Part of a small language model's weights.
Size: 22 layers, MLP 256 SwiGLU.
Architecture: RMSNorm before each block, learned positions, no biases in attention or MLP, untied embeddings.
MLP neurons of a small language model. Each row is named by its layer, matrix (down: output weights) and neuron, and shows model dimensions 16-111. Each number is 200 + 30 x the weight over its row's rms, rounded and kept within 0 to 999. A neuron's up and down rows have the sign that makes its largest values positive.
Before each neuron's rows, "fires before" lists the tokens most often just after its 100 highest values on Wikipedia text that the model never trained on.

fires before: "ed", "re", "it", "e", "ement", "ing"
L8.down116,191,211,207,151,236,194,174,223,214,226,218,206,221,234,185,183,236,200,216,202,183,247,286,181,228,176,205,165,227,214,184,199,185,262,171,162,248,132,206,189,227,175,222,253,167,263,144,168,192,204,201,178,202,179,198,212,178,180,152,190,210,167,201,193,167,227,187,271,248,192,245,161,208,199,208,210,195,158,188,194,167,199,257,197,214,183,209,179,189,172,206,195,193,170,210,201

fires before: "ure", "us", "ing", "er", "ed", "ur"
L19.down1,210,181,190,215,175,185,209,209,209,193,183,178,225,274,208,166,202,231,214,238,194,197,187,144,175,203,162,164,239,223,185,242,245,205,209,188,209,206,209,184,227,196,208,245,247,232,199,246,238,188,206,199,161,238,185,250,226,253,209,169,231,163,194,139,183,238,194,230,151,187,186,169,249,191,227,180,181,193,232,158,190,150,184,200,199,210,184,148,206,136,176,167,217,169,204,206

fires before: "an", "i", "ine", "b", "j", "a"
L15.down180,260,256,236,151,195,234,155,244,191,171,220,226,139,202,197,232,166,160,182,181,158,166,213,213,153,175,188,152,202,209,153,157,204,169,221,195,205,213,228,232,220,195,262,221,190,141,186,240,225,192,207,124,252,173,193,181,280,199,229,252,244,241,221,138,212,254,248,154,193,222,236,193,137,162,221,225,180,228,229,195,192,199,243,205,188,158,221,160,240,199,138,240,147,236,209,174

fires before: "i", "u", "in", "v", "a", "e"
L19.down22,212,172,262,162,143,264,191,243,150,211,196,218,243,225,171,207,224,221,176,191,179,225,175,143,164,196,192,190,167,268,196,181,192,270,177,257,170,189,178,280,199,186,204,190,243,215,185,181,222,201,205,170,220,249,184,173,174,199,213,182,238,201,206,225,227,192,236,211,177,218,179,224,234,209,198,243,156,221,205,143,201,211,166,178,209,172,180,251,216,265,221,173,193,219,203,170

fires before: "\n", "earch", "4", "lect"
L14.down25,189,241,196,221,246,231,160,188,213,180,255,216,177,138,195,101,133,174,172,205,203,186,195,236,211,202,212,226,208,243,202,186,246,189,189,213,223,229,169,135,211,182,214,215,167,258,171,174,191,164,252,206,187,213,220,221,231,254,209,194,234,229,192,189,181,210,157,203,195,226,231,231,139,195,175,224,244,204,180,242,188,152,227,180,229,241,205,222,210,217,225,206,182,184,145,166

fires before: ".", ",", " and", " in"
L19.down182,226,179,282,261,166,179,244,187,225,231,160,270,198,213,241,202,162,211,214,201,227,240,212,158,224,257,174,236,162,174,213,179,204,194,226,221,230,248,179,193,146,151,199,219,150,193,211,167,210,210,203,233,140,183,204,223,157,212,226,180,198,205,207,232,225,235,269,200,185,199,190,222,176,187,209,198,185,256,152,180,189,222,216,205,182,246,148,219,216,268,207,196,253,178,196,169

fires before: ".", ",", "%", "6", "0", " k"
L19.down16,162,164,268,224,189,184,237,178,229,234,210,266,259,240,195,195,197,176,160,226,184,162,204,179,180,191,156,218,191,189,202,192,201,235,199,149,162,275,215,235,218,155,172,173,66,221,253,181,217,198,207,236,159,182,185,196,234,252,211,195,193,199,240,242,208,237,248,238,202,254,191,180,213,180,189,202,184,212,192,211,215,203,224,210,195,192,239,208,189,238,192,223,185,198,150,143

fires before: "\n"
L17.down253,182,167,233,139,235,227,228,257,186,221,199,184,186,218,153,183,198,158,204,220,220,174,172,206,228,186,230,229,196,203,181,200,219,178,197,230,212,181,181,235,158,145,193,264,202,223,195,171,225,174,193,168,229,227,191,182,222,216,210,160,187,198,213,251,188,238,171,218,174,203,190,193,193,184,215,180,146,259,195,193,215,201,250,174,181,180,201,189,170,149,238,201,221,171,245,183

fires before: "uk", "a", "i", " (", "an"
L12.down27,158,215,257,177,180,189,223,174,190,206,165,239,183,183,165,179,193,193,202,211,155,218,195,138,217,165,210,168,137,207,173,252,197,189,160,198,190,199,187,196,163,196,187,258,198,250,144,222,171,259,180,189,256,173,214,234,230,229,219,222,222,227,217,243,238,210,214,154,218,154,146,193,205,280,222,153,178,196,187,192,178,211,172,240,219,227,200,227,193,142,156,226,208,188,131,223

fires before: "\n", "-"
L19.down92,240,226,187,200,207,209,174,158,222,189,189,154,194,213,154,233,220,181,207,198,254,172,252,222,259,166,154,215,183,182,173,128,179,195,220,213,203,170,237,235,239,182,216,230,193,172,208,240,174,178,217,201,277,150,263,228,151,209,241,209,226,258,243,202,241,180,239,205,152,148,237,253,210,198,170,215,216,184,212,203,230,195,194,208,243,218,197,150,201,203,192,253,207,244,207,196

fires before: "es", "ed", "er", "ours", "ic", "ing"
L19.down247,182,159,219,174,189,184,171,125,191,235,234,171,197,231,187,177,191,190,199,167,216,184,258,202,186,208,197,188,193,219,191,216,152,216,136,173,189,215,221,191,191,237,211,220,302,191,287,225,167,139,202,233,199,176,232,157,199,210,255,184,242,197,233,206,187,168,216,195,222,197,201,211,208,193,225,217,158,157,194,199,193,168,225,175,214,210,226,187,177,227,211,176,220,170,176,201

fires before: ":", "-", "al", "ordin", "ach", "ast"
L10.down121,224,204,206,178,242,154,225,194,254,242,201,195,189,203,265,202,244,222,198,126,167,210,152,211,187,227,237,188,204,217,202,194,230,204,201,204,220,205,236,203,168,233,210,249,217,202,207,161,233,198,216,162,172,209,234,163,226,216,172,205,207,159,217,209,241,195,178,244,210,209,237,147,245,207,286,184,219,184,200,228,185,226,214,214,157,178,235,231,211,190,212,186,209,216,153,224

fires before: ".", "T"
L18.down74,208,227,231,202,174,250,245,170,198,160,214,275,167,275,186,158,180,135,192,195,249,164,267,233,196,197,169,244,215,212,203,194,191,218,173,136,169,196,164,199,143,195,188,180,231,163,219,156,183,165,162,200,144,201,197,223,214,210,159,194,204,234,191,210,208,218,171,132,198,216,212,146,162,215,209,203,228,186,224,233,197,245,154,210,237,206,149,237,281,225,201,248,199,157,177,219